config.toml
d_mlp = 1280
activation = "gelu"
norm = "layernorm"
norm_place = "pre"
positions = "rope"
rope_base = 10000.0
rope_fraction = 0.25
bias = "all"
extras = ["capped logits"]
seq_len = 256
doc_mask = true
MLP neurons of a small language model. Each row is named by its layer, matrix (up: input weights) and neuron, and shows model dimensions 112-303. Each number is 500 + 50 x the weight over its row's rms, rounded and kept within 0 to 999. Numbers have three digits each.
After each neuron's rows, "fires on" lists the tokens most often at its 100 highest values on Wikipedia text that the model never trained on.

L4.up1182:507443506487380451553550497488554427456540501433518521515471531489524533441614550429474459592530481489474508505541486479530558499438579453428498483541507532500449454511518494512454507437547473527477446564452376493529561468534440491595528557464458551446453477508488485475478536517516491609580459549372465518479479533477448437545558471512492489585440493465484539608558621573547504489467486414569473553567519457553544403505534503512538541532472530535446539531547387424556527480464414609543628534541503548504527494503515480580489558436428536561489422502365558496459505392578475508
fires on: "l", "ah", "un", "ab", "at", " Man"

L4.up919:514479479538487486568470526462452610532507480469529508549503526487504441481543508487512443544535535460545614439473498462572577490505554538536548473420534530533380425441421488560462580504394421528456563481386459509528568567552537458465492581536486447548436547528389512541525464480557532557403465540486519457490478459515524519552445465487440419489588567546481505511533539479464558474497620466432460525406554513476482607440528433565555456578551477497508641480517430523453454570474484535467433470518547556440421467517553518474478458622423460577503447514536524520496514493405427584
fires on: "ol", "ow", "e", "ar", "ant"

L4.up307:530476535501477515554501479545592549497500470519562515460505425435409506439547455513511571402638560514462565520506566481521607510579547466541465550451475562490386534500485428492452486544540432419530507554581529468539477522571519491486409503461426564537507476463462579488479502501503565468544539528495433476419453536562424452468419538423536542497480530454459549403526468599589522556503491467475470520442509530562412451521513427462577504519513498548488475490435502521589497519505541412496537481522514492562484486496449520413482515535460442538463581535491505523458477455522496396
fires on: "ick", "p", "b", " start", "ier", "–"

L4.up882:443549546483551505563530510441459553548487447546486477456493612421548445554542539456493376470457520547497501445526498492571598510462490445551449489565570647513475535552492459465538451438525481440523590488458535440489598493567449479590485447436454453496404481551544515489399542497453462436462454527471502434458520495441561619525531541473588480389431543440472453509485537482508526450529477535469545522522439363466533555550523520503618475534486606523472509551495510501434569544426474481534518447578409523589451519510404560520472606588543549479487493417436525455489437459468484517
fires on: "ic", "i", "u", "oc", "ect"

L4.up711:523489561561532521550449448507537519470518533411477472498514439538546501552503483494419506549458571480467507543456531607458512523451496474564491449551428579566508439590505491463588497481532513539487528510483559479410595459437451586482561521471473447482321438524417501507476563523514489519477518454492457400451512427500499474544505529487493460465492582488532412511495355472553478545482483554489530559506431599496404536486525506462459560525451584527589542529508519450501460461497515516449543448472531472559522467506437493455486445487504516485483505494456550492570514483440482399
fires on: "w", "n", "'", "m", "he", "ast"

L4.up172:541559495441539570562499481400426512548562551420536487592493496505449514497521419544471531574521487537482450523530497458503580651500387522429449422627458502495536578473578602476501532496515582476522442501489437423519516500474526540515432471557438473573546466506399552566495579482515475536523417524469467561480451440469630530555497578446449447496477561518490575558547468480480506506514548485494534599443572469580489546548579447469473530508472574525500496537483553333475523499535391539433543439489506392556548499503582557558561559483464575513415549571504470489419563474511469579
fires on: "m", "w", "c", "om", " medal", "rit"

L4.up77:494460461476536547542539579530479468516478488481536507534584545522565475459480507487464518495510548503528416549472506497429496556477452469573393555582533499522560532484416532540521455461417543605438418586428437468387470535498479475444460544549512549480461585443527460414543580536564503477443520489527445476448497474516612479523490573551531450452422458447487477511476477451418421453497516513468534543421504508469525434631552395437488464476594493526492563488478466509464488506415459436525568459528520563376493505506498452562454508511517554575549406529454555473514480549579508445
fires on: "os", "es", "al", "ros", "ass", "("

L4.up832:504435567496572524560413517526419466542446514520570474476470500473446539463505511482466536530496551533489465502517510478495499502505492470464554608536586460523497439530494540488542500391491505425466583434525471582483564502521451476441407494556520472511442512530532523511489491561524398559505559587530468533436550489516502404546545496552545527447399586568511390561466492498651489467518480462497473425531529479527572462453424511441493518538491573442550429546525547403412446416470506543474462526528501490475531551454532570493503593512479500505463471536562512479424566510425567587
fires on: "pl", "w", "ra", "if", "om", "amp"

L4.up402:540495559552624447506508463430461459478491559552398479516571481465576516374440485432441455539613473416552422455479448479582480484484497579516525523500486393437404453547474604521389538561529447441559585513463394546499576504459558507491459488498468465459579537558454467506471433570529500472464580531452516457491437535456515516474515445448484471459505513486416430478544572527464515442551541519534462558525475532512438520566501545369561438555483469528521562456520519488505486492417455587572595563444467473460593418409519516553492518525463470445537464499471480457542396500453493440
fires on: "v", "an", "ol", "e", "al"

L4.up61:477524567430586570395439467503474561477528506519489521478568493524583547423427569571479594512445498440534483512487518503540528489442500585527404526505492497478421401469523516499556461472494483525568453462561530561527480456573544599600437525434542494485395503460593463528443491379473499479596538525504543480495486377461538531500501561499470503560560474520512460421519485485502502471467461488530539543413427471479532582562480445411548498447550606504503478493463407464475482493518521465426465555489490510509426459545526524598438491503513449534502464557531534532516458478479474505
fires on: ".", "l", "and", "ster", " pre", "st"

L4.up686:509450489488531546464494569546388474510550457416528515407576529496549469467535562410553469580572484419460510546418519536569487485521501503524403562550598445480446401515488553483550452490442490632498455524487501504598440453466486512489470463571418559445450469535507560541505561514479511538495547469546492502476435523591535431543430549477409468590498518435403504587447524548593448462462545484496494522526531488477526574523533434466412518515455567378492445492499428518522552501509575541488538478523508558453517465445431495506480455507478590575551447419404584591513533578591513485
fires on: "l", "te", "f", "ug", "ur", "."

L4.up66:511583507509554439500481552475460459582567550522530431593585500414483449550495542465494495476581522492579414461575438499490562587557520509535560538477361556481470532396604470414537487524532574487450480531595528484558471431455503448477542447521445550424495506463493455457461468499579482554441563516507448544432511514545573444589493441471484446588447516466546536518488498510565507513509498558551563505513461508429572511550523471530490465510495477565479562414571602423576559596520537684472534468481438507470584465485457486481400598476533529529515547441513454501554580633531506437
fires on: "c", "r", "is", "te", "5", "he"

L4.up1240:571500506533492422572487459531455594468449496491520499450499551435429458524489468462493490465454466563513495536480475512490552423492470439398466467483381589495462479553620476528560498520520420528419393435487519549444462429541490518507562541432507473461469504458456520510470474467512537477576505578477602532465506453513473511517529534521447560563556495537542516486545492394476492476461400489451519482429509552497471573624515465552488575633414540452538607450510582485609490519502474521475478617422490398567527548451519428445528447468445514546489500614397518567496515515480472576
fires on: "w", ";", "as", "ing", "ang", "ent"

L4.up349:512493579430572497560519584480516562505557439407574535561484526508438469502489526486452510518518499452562469401459567515560535519447489480439396510531475464469453540541522398390438471444483556430398426540578419425487533472446533532576477505422491478462485411502550433362488447450464483536485536393496479494523474473556564491458499565524541484526550369484496526459573489498533506478410534442523505536534554521528431478540489533555442496502461508507551545533482503472439515515511427538530507587461495484575458476516480489432431496544422598527399435478469472411480521455480457517
fires on: "p", " |", ":", "enth", "ent"

L4.up558:556489450547451502507488484437493522502458452457485499406598504509465510396450526433527368564397490467591533437491404434391395457552450505492485548444545504458545561537490596489519477549460416571561523522511556457480490567498433484445530576511517485508460450459451527511574451432488602468563627444474473535498444497524413511601519455498490496541425550501500422486491455511527466555441506637568531490467564565459525501499456393495469527441485556458469599411487529516425523494551515489554501581499452521514515539509507462518487434586516467451503517486600540515570381474500592442
fires on: "in", "en", "ut", "ic", "ill"

L4.up968:519535464467573507539491459529409469515464494397539492426427495495517455532403600411458505421532491505452555414559382455462509486507464441446578446478442551501579574574488497541474362487489503574418487466475496459546496595530493462478456490488483535469506510449452534488541461493506546557501479496425463506499510607546420456576542531596436463481426450435514447514586605469502465523612541512478544526458423558462482544440447482562494448604576579482519434452473570487493454424443462560548518578473439434529586595535447483519466447535457563491502497414512536590533477475466487472
fires on: " ", "al", "en", "af", "q", "ic"

L4.up1024:596465592578476478496543459494540579533482490473476523509446541548449419576482538377443486464495507588458499556523440444449448524517556478460517453491482458471443536422593459562511498556438430475575491484494498509486467521491474601520577523503438477485559499521524432594459483539540537517457452529385498541545489526572486534511535430557475562494527474513506438496503431503535627533498504396483395555474489506607547504568505539487558493519513477481541590572511451483467495593520446403631563524549437507422489496532489573510487514465516559390456517499519473439504450594459582485
fires on: "ed", "ad", "is", "in", "inn", "ap"

L4.up440:429398579498490398555545454536460579412456527460441500539480516507408531511596439514543399556486544452528527485630541627543462419548531461472507484486487522550632530471532489469538520506535381609452481605569479515516478437459455414552465502527595562563464499512502444448517546415474537553392497474529465435498584430479487504548552484515577538527514500443565463526527512531444552447425541456458414583525536536552520505462534491534466511554503435495515565506488501402442562435562454441527504461502497476409456435457456462429490541462535477484536469546598525536460485427561514438
fires on: "l", "h", "s", "er", "at", "eter"

L4.up211:436437488538478491489484483618572496504457471518552436522377503680462486490491582538475521397455546512396609561485486511490451492466505554521486470504476523462473452457519502529482528494583480437534517532539487481483509410570509501499475506529499547581556405538523408482516513499571501413525584473527516535523534457492515531570496440450488509526441530528567516528475485471502499488438474471527504542510541544573477471567500486442575577478579528480522403445407490459439513432467445526502463504513595554467524512552490459454526534441465518485525606612440535497506508516526447605
fires on: "–", "s", "on", "-", "-t", "u"

L4.up621:431542501444507532620466491559611484539556569439431491522547447500428372482454509426415523482486453551443397538449572504479469504532403443564547475443415485529438547478510465476453512525498484500427468501517575502514479545525515511544487480546370565493489569441551513434449534547593503510368512524543539466428451506499436565576503494541564519499462457519528486497529592526560442448576528479478491478475532509465519535566557501486543496458546500545480494537511475514545443585426487515440548474416496592439580453468499434443497604445536470661492476559512583510479522550476551435
fires on: "o", "a", "te", "s", "r"

L4.up1262:502556480565506542596496422546437535516498520469564446496415476410489453464468485560470577429427570493527539464462524451505558459439542376546440513466497481486440596639507485564544474537588532528429442490516512484468510504504541508505438481456496531478462588524447522489561496456486515499593575494587479467546562530451547479478502439563589451536577489481505523502452520554546487492548523568480621550439540427483547533387480470551582529529589522514520533506459454537398563538486553472572510511570537576492486427498496478507520455382553514558514548474467492465472510505506453535
fires on: "ar", "at", "and", "er", "le"

L4.up525:482507429587440478509468475488475495468466540426480472454505481508415440533489459528506438590502549496481513528514464487488423484527464626525439545543406484497534562558547571451478532502438516520542502576499450435442519342426485508497572539507461477478445597549436493470529566530556564503444441451489428471494510465472524512486507585485405460435519612513583562416512482572457476512537425453433551443385470524542612523554564506497509490496504479473495607412497501564551423532513460462531524471501469492460475363520551491512532483414563502575516519562565491437524572588465473558
fires on: "y", "ced", "ver", "ult", "ir", "at"

L4.up341:511480594507430441543464441558503530530484458576545433490428498447498574592452452471538487443491518550441587525449550428514482536499454481453475530513507457539433551473483536475556481527447560409523392453489499418519473467486516594542498480523530495552571496540464444501578499481434531419590466431468463483425539561521516466589550516539379528505502550564559517460512403446479466524457522501472584486420443482567467453474507590567525526572459495539475433446546508471450489511567467577497538580471465478492454586594500400557448457484566494517443413470474506535501462482520466505
fires on: " |", " San", "ID", ";", "ent", "F"

L4.up557:537577560586428466520494454460524472517505553571531491589433513565449552585487473488478489590521534584421484542481590493530494505400544434502516567490514475600469510498434387590404488555527537435536441490459507455518489525472484482473452487504504549447446525497563485425561483375412484565544433499535529493542376573427426469453461561556499550385430513544508493622493508620474536494537569500418537472554564590515502425445441520502439478584524516456479498473457518513449552388444527523464521483466530557583467501506405466524487552505543468568495455498417470479561588521550573535
fires on: "o", "ional", "ere", "ure", "ic", "ue"

L4.up448:513545468527532437489416456477476424443520564546430588561505460404468409483487517515577501530534551527462438458532522465517520520436527462434528550506463509500506455525499465520559566504629492466494462451571413511508566493517450558476407558422515514443541541529385481427513567514500491499459490560521481433499457485533449396387471593518491515515589574552506537578542513467511475518496591481616496502548493472507605469463474490367584583545383532466533523520488492504474525460446479506439502537509543582516516502428413594447501541491498446583541474527476483487519457520531481380
fires on: "or", "b", "er", "p", " est"

L4.up728:616500649465543471405435523439390568484518589459465426445489491499546592532446627545489499545512442489460502440457518497456593484526451517467428417548528512529577507512529570528489501519476465520375445535582507544384582485474422446504425539512477403551514543539517499535477489542567516483474480372507464551547453511519546456486477422571458503441459426470457585508548533490497495502471528377497479426444434568582448479438528558490542473418583480525427530445576552474476453523559469426486537450494529579517561457574453552544620527506464484537571467612588440485495442541503446447
fires on: "und", "te", "st", "am", "win", "av"

L4.up627:486564551551498527490566540487562544547433476548511448498486599543527461494562533485535418556500497443563488506526466487482389573555561465518539433525491519571459514482469526488475525461510506552514478615473487475579510493484531538472514534538507569463481552435506454499502484525499472463443550546405432481439533515556509536558414511370465496485439541473500496449493534519500554562501559582418492484509556546461519546461405498504412585543511472423523363501486471477506481480414478607587409477466531489539595555437466406541508492557537570552549594544517467577436573490510482490
fires on: " b", "ic", " fl", " comb", " such", "ly"

L4.up180:458446463497551529517465427587529529445440482487548484471518462471541445497410510480483481480441535514558564422485456535458527498554481523486444504478528492437445580478504520482540539507528530496446543506413472456476565519437568489431499521501490460408431388522542523480443436583541562580492488501496502556553453509463434552524540538381413549557414543456584398514473484487456417524409515503538601456528440500470498546526457515598581530537444506638481534602557444518489508424567536495587596548552497473537393515517540531595454402433513495545573460501512443520453443428519491557
fires on: " cont", "ith", "p", "rom", "in", "end"